{"num_hidden_layers": 15, "hidden_size": 384, "num_attention_heads": 6, "num_key_value_heads": 6, "head_dim": 64, "intermediate_size": 3072, "vocab_size": 14218, "hidden_act": "tanh_gelu", "norm": "layernorm", "norm_place": "pre", "norm_eps": 1e-05, "positions": "learned+rope", "rope_theta": 7270.0, "rope_fraction": 1.0, "qk_norm": true, "attn_scale": 0.125, "bias": "all", "tie_word_embeddings": true, "parallel_block": false, "init": "normal", "init_std_qkv": 0.0212, "init_std_o": 0.00388, "init_std_up": 0.0212, "init_std_down": 0.00137, "optimizer": "muon", "learning_rate": 0.0143, "lr_mult_o": 4.0, "lr_mult_up": 0.893, "beta1": 0.9, "lr_head": 0.00388, "max_grad_norm": 1.0, "warmup_steps": 0, "schedule": "wsd", "decay_fraction": 0.905, "decay_shape": "sqrt", "final_lr_fraction": 0.02, "batch_tokens": [32768, 65536, 98304], "max_seq_len": 384, "doc_mask": true, "z_loss": 0.0001, "train_tokens": 397900000, "max_steps": 6503, "dataset": "wikipedia_en"}
MLP neurons of a small language model. Each row is named by its layer, matrix (down: output weights) and neuron, and shows model dimensions 160-287. Each number is 500 + 40 x the weight over its row's rms, rounded and kept within 0 to 999. Numbers have three digits each.
After each neuron's rows, "fires before" lists the tokens most often just after its 100 highest values on Wikipedia text that the model never trained on.

L2.down2462:460485505504484472531477477522487434468472528454517486470458503460525474513528521460474499529467505516428494454452542486501417485545563454522511501536515475484522496567558535475481492515482505452484488536512501477609463455510544516475541561528540511481444550532448512478442592506496506537564427561440458482481560486577516372573557448505486532442529446431436470551512549469464510490493
fires before: " |", "–"

L2.down1244:495501534529469514457501528455515464495470552524478480486521463476482479510497535500469538440489480484495538498494507511490526507544468490432459545551596517583479489465484445502548533453504448492487441461493481487480587486462506508510437524538460517470497490546528438433499454515483496495472463491453497507565413447479500569569515430481484440497500488535526519521516535497482539497517
fires before: "\n"

L2.down161:478501502521495542496509489523504577601496531535472476495419489436500472513502550512508500515567487487490508539504486414523585449501520529514546479422508461526494562470528453483471491571535425482574484496478475546485424489485494471526564471499532506557482542513453522399606511533523479443473503507514446554475519470519496532451408535534562585366504541533464488478377426535410476527519
fires before: " |", ".", ",", "th"

L2.down563:539486502515466507419503520547573455520523531535564560418477487469456534494549484496484502492511478477489492565497522485483543495505425499493526453503534568512449506497435541559499517491482448464475457460513487479460518493529504513562526514456496546473492464530456513554528467528496433488460464468476486478545490480539508498588507457439506400495443494531567495588429484467474590477483
fires before: " the", " his", " a"

L2.down2513:513539458567557510513598510586489483488493522451517456516500439433544541507511567530520497524526544534468525471546527455512554494503532473501519504552509469496519542535435549491424547462536410530520558413539531526412531496512521544525517500503552547466505458430378592476504469460511433462482495535532478532460489574479469421532537537521563611523470417528498527455519464460534525577505
fires before: ".", "–", ")", "ates", ":"

L2.down2728:517541540486507477500384479616535527537513456435540542464478541456482448453502547485487448552533526465473484555505510431469526475464592497524536487459557449570516511509559483522460561494491482485453514521469524457494509462557495474515516432510483505541558478545460549581499526551523540507520527469555464506420478477580525482532502492488508499389550417525384447458413530530442532493478
fires before: " |", ".", "th", ":", "–"

L2.down2146:448499507458552503545615514595486498506467476458576450546515495589449513418466534520490545540486513489477483492498576577560478542486524470479534487495454441480556537500498495491478506534519500523487541517476496465513448496477475488521491505442574495466481489531487483544526488453461507460500492544565454477514528518411502495484564556488507528485518445589490501446509436504490448514506
fires before: ".", " |", " (", ","

L2.down2522:494474522564527485549516450471496492498420448484521531491500498567476424466486562497519494556429564444503516451456556520476501457579537514483513556439479452436565509443534431431515518489510508520520536557480497512508560539490461491504500400525556445498498489517461521502464448523538510520514506521566506469544494442595483442540517564499532533515510485489528470506444465509463543513486
fires before: "%", ")", " |", " m", "\n"

L2.down2821:510449479521462471467531496485516573460470446519551494454478541516472542412485494465534447502485484521493428497518490483397411479465561437490454469451488531476560506430585491504464582463531401508506463448535446485481531481531529492518549489469510488435463502513508500527487439452537506540488456521562448490495493521496538532501580518463499553577453460451509498519491502466484516455515
fires before: "\n", " |", " •", " UTC"

L2.down177:481531454464568483555449510492451437498461486434520496449441560537452516525513492488541503492536504462454437535481446510452519548504464459539560502501477526550490474462533465437487510527496483499561550560463557507522461588549447448493548430492484486494479470491511526468578488479590507444462483499526490496513401461568477473491530484518566532448513492498453510435570446513494502519491
fires before: " |", ".", " (", ","

L2.down130:540455578493463522485496532464529463508471576541495525473469524447557452482519565519499554481541538477471576529452483489537542580505533477486478520521546538512468446445524527533512519471485505514533493486504540469497607523392486538537467487559534522507477498541499492452502496487520486544472498478478482539535485451581528545505506460508487417511490522528537502525495513519508508476470
fires before: "\n"

L2.down729:520514484496532495464530421502461534522502497435428512538517518461483498473567512513514482435530516473499430450432526518499536552439544486561456421511506512532586492480512525461484497437504529526507486576530468456458442493475472525506479485518493528488566503515535529521532472452518451472441519453512456477552483498467466537425495398552495551469402526470531481503510471471478479471501
fires before: " |", " (", ")", "les", "%"

L2.down2003:533479518486466530490472500466528502464531527498516512488516466493476490505488540501501535465472509452548519498482456556511519504480490504485453493507609566538483536476498467526574487475555507508453443464430474470483579515491515453514437512545481496483499520529551442418539467526466510498475480520471451504536447463491525543556482443480451428489537539534546534510497523511510542490483
fires before: "\n"

L2.down221:537473541530468521453499558435536468449452549522490471462495478460513507457543578498451517450505516473513525503481499516493518513511472528490445544534563567526515504502483479532536521480511480501499462484516488482501630452477498531516447539516485503502502496531556480425482456507479508500459483486461477503540480459483479536576491412472497432479505484563532506579492514497447529481535
fires before: "\n"

L2.down2945:496471503470545508527537537596471454550494526467539486480447545369524433501477485467536490535567559456522518497445511501610517460508540536480515522501451431523478465572536489475468513526451470400586498471449455492513566492473484579480500506546506523506492513555497513491499540554470559471487561490448468518428493426536540433531585464469501439420517490480474529517535553540495507501526
fires before: " |", "–"

L2.down2354:481539538421494487573505489441577573525535479442468482470484499449518444554550523435534527511425465509490540514426469510510437509497482506473485457480478483493432447520489508477544501477505510505421549430476493549513471509511480417506527507485467526574537512488523508582503502466422567506508487569499482471448581557462483499480510520525516412471545500510473465549437559577472498500431
fires before: " the", " by", " a"

L2.down1290:536502528489525515494531534590492458445503533483504532483507520557468544482496445522589499509511435442481449521487524490498495488472538516555458482542539467576533436470424547446528522468560538517565572480494459459445466518476607536478511492519450472471463448513431432458552498532492474447602466485468466588501491498493487511493559463470582505541494513516531547506511475529545501501478
fires before: " |", ".", "–", ")", "-", "\n"

L2.down2862:540488416562480458590526473482469564545495515507494458476457527501477471465543522527493382534586503523493523470487490496476452509480469492481521485411487468505496559507438525449494523440542486407516457523510496484507478563437539445430510474499518595466532561516494475578455463484476527489484538550526515465469496494533491495488480500539542604482484454481512415491496438444492470473546
fires before: " |"

L2.down364:529519474497502439478509480592489519525487545462521428466517477493508444478511557466510570522547515483378453458529548513536434493410527485484504501483426482502502506538458531476503570492485466453510493531553478528508506496554591564460485504481509477539543527468522466491485457448490541474466559452519533491531596483499526486495541587420539536534508458516482515490509451532504461448530
fires before: " |", " States", "."

L2.down192:526460524489534456526522513486543500558540472473513448498462481532453399469525527497518508492471423489582472470525508522506530389468528478501558438479487501491501569505554500451455503473495468488542493549499455466548487500520521480473535445567513546518464505533496565466458395495430456455486523494529441504518479508538454539535525542503563530453513563502516482464448414462489463522463
fires before: ".", ",", "}", " ft", " billion"

L2.down1067:500502520533447496487486563460546544488492562501536496491503548432456516528506545451447538514443481500466545472486522515479456470517524479461411490450502576525496432457508510479509532444575476494530506530457501469508605515478501484531481481516531503472487510528510492464523467522476537529464437511514471500539516478531482504567492436440502442504500534541571529563482528500493537459514
fires before: "\n"

L2.down2363:532485491516453537434488472437502501496508568511549499480548430499483552452462518464476472447449431486531455507486501507425513533447478452474510534498553545564507556471517481477519491509502450552493487442517481474428577542534465484524418484574479530441490482516518492453491437439452551559447546487494535468482433431467455502513508476432480470428547523541488539517523516503548491467436
fires before: "\n"

L2.down1949:498472477482520463537496436553489513587551521532597529498490489500541481528459467464556483529521501527472542493496544419468526485478544514524526487471544429502518512592492500436456541502465499582510485429455522486584499461491515515483517489535481499422550497595493561509466482507562477546537521513470494411381491466459534506530506541520477472432521499567479503474474532524459459443464
fires before: " |", "–", " Aud", ":", " House"

L2.down1870:511508535500460508453483558418528485474449557534481490517471455472549486487559540450469551466450451503464491508515466490499544516479518485492453503531563550579514557523517477543541517513529493481459469477500518525461587475514517505560432503518507512444508517548546431406524466521473493540469498457502491530507485477454484520556518475417513483505480450530525499521503478493520418512484
fires before: "\n"

L2.down370:526513519575554505508439454506518486546417492532448470500550530550544470452467484501553529530511575483500513543465519484541480470493534466443563521545514478503524493551517551421490492532481498448493542533501520518519566504483469465443562536483500478445491508494480531498530439505475552506516537492484543496474440515544540489507483552522524428475539513475465506500500467521492503479507
fires before: "\n", " T"

L2.down1897:474485514466529548491515521425428514508462496470522440447504541511474449531541554521458449491536461563493488514509456421471454527488564435404540506550441480438507515468533498515442524491510365467475527478485461454461508491496522469463496481468516571563549560553485473521515529454494456443483484551491524506449493556487413488474526562533546557490500413525480501529497438550513473430468
fires before: " |", " medal", " and", ","

L2.down1170:515470527509463520535471488539460566528520442488492495462422498473513494481519483510539518554490543472497499513459495417507528510479502450462489519524486491457457500587494511472454475510430570453516534538488487394547452498457495476493490476533534566467539543490526526527439483495421468485564539584525506469456585419485508421501485557508573499451481483520376468554508501492517467476602
fires before: ")", ":", " |", "–", "),", ")."

L2.down1587:496487474470420542510534578455469454485470522483526519498501497572554494555499551462501430496458558493433515445530480499538549514469504516557520584453446456505455531409480537504476511407414509524443508447533426464469516533491553519538536508428489503426431434585459495490531479495483533486507556496488517547534528470468536574548524470560515472430551519504495494521466486573524548502441
fires before: "\n", "=="

L2.down2031:444423487560553566511544513553508520501473535501422438553436498502456418495483461545500397543498495468487463519475507472530560504453491409519554515456486533486443505507430534488486517481462482447475505448497592504486507481477539434450527498452525514460501550525509467545466475418549522467473499522598520481508565462494495528506466545498510468539490477513460522428470536498535572476593
fires before: " |", ".", ","

L2.down2800:554463572528438460498518547492533490488503524491478489508501490455485513479482552498503511497483525470433561476461477504460480490516503496491451477471573552474521463480552489503523559471517486503497454536464531518509645511432487543468506515531489508501509547532545457454527451516498521483462447487492481469528530454545532531499471424476463449511520511509546528529497502493522554479496
fires before: "\n"

L2.down808:552543506562494441498483496513537520530488464481526489501548476486457460452522518433441510451500542470408562509512475532443440489490517502487475486509441488517538582411570507490471505487512478497517510570570496488505513504465522439481549435466488547468491477567497550519547515524484520523478556443501464506446506528492466495526503499517459512410566430500533434555465465567500499557425
fires before: " |", ".", "th", "-", "elle"

L2.down1691:516529464452453431557453580466546506481438487449432460524524505529497569543474464458576460584517505537503496435515535512516495455487526500505471511501470516498456520473492530481543477472480482534430462491537540461551534494504515454511538463474511517463475544496493588442574592494498506461484504469433481469479560390475508567503524408540485537470473493461530482448457472499529490485498
fires before: ":", " |", "P", ".", "):"

L2.down2387:559437427539495458571530547501478499498432484509566462474498523444482498506532501476499534554567499493553503504450490468485486512458486457464566534440512451552496487462550483567486518509469501499514491523549521454524539583505498426466445533473500511465568536473499507545463424507494480502518474482531551446549469458413471490475514574412430635532486526487550479474509450485476435478505
fires before: " |"

L2.down573:597540427491414506516520503531528540532495453432559487477508470446491478482471435484540546553459520535477463547528529410462514523575483453562521531538524487539494525509484515532525476494522490432512513502396515468514554532442457426556547443487549553549465628502489525534405500535493508459488472551470498463437623452486574491502510499521523458464508512528462499497498475450527474457515
fires before: " |", "–", ":"

L2.down1184:491458523483500569515520519548494594498507516464539491478475538488474469492458413481511493507510482531510471526459493433469519485443485453483539472498483494491464458590498508452487450531469537475524523481466484407505532479470402448441445554459511501549484561497520497482512506473441490505568547537487557465428525442482559418471467536466565500455537518455467449557471534442533486509529
fires before: ",", ":", ".", "–", "s"

L2.down2987:499474476537505457597500501497561573556461512476437471511514481514462437611495466468571492521565469505509433455553511490501536503559438471500491472470508484477435571556477468497458571534423585471501502463542504407487476498519533472438472429505547494519465457529530561512466512450420471484461484532476562470447480401495479523525520521566493550497522446473486460444507466550518531517568
fires before: ".", ";", " |", "}", "\n", "pt"

L2.down1857:505471555508448499553495537502461519547467571575515496481461529508533464501517522507515504518512541525477589503496470457491486524532543480533427499459566538513485439468507501531445495504497543566500437526552495525498547578463413493513521515527566484497486505607477487543495472565517513483509512489515470555524484488566534504536492497482524381494507490466501472522473471537547530471469
fires before: "\n", " •", " Synonyms"

L2.down2212:542493517556549514519492499517503518489481462520534479584515444479533538477525521422506557550500517505570498568503548511502469459456431458508440555537542551481436488378509525527570478447506529508442506448513599582464449537489528413578425568485538518529475486478510462467451501561513481543531546509420466457512478487445500530521487476531463492495517412517511534528496466443471493529500
fires before: ",", " that", " the"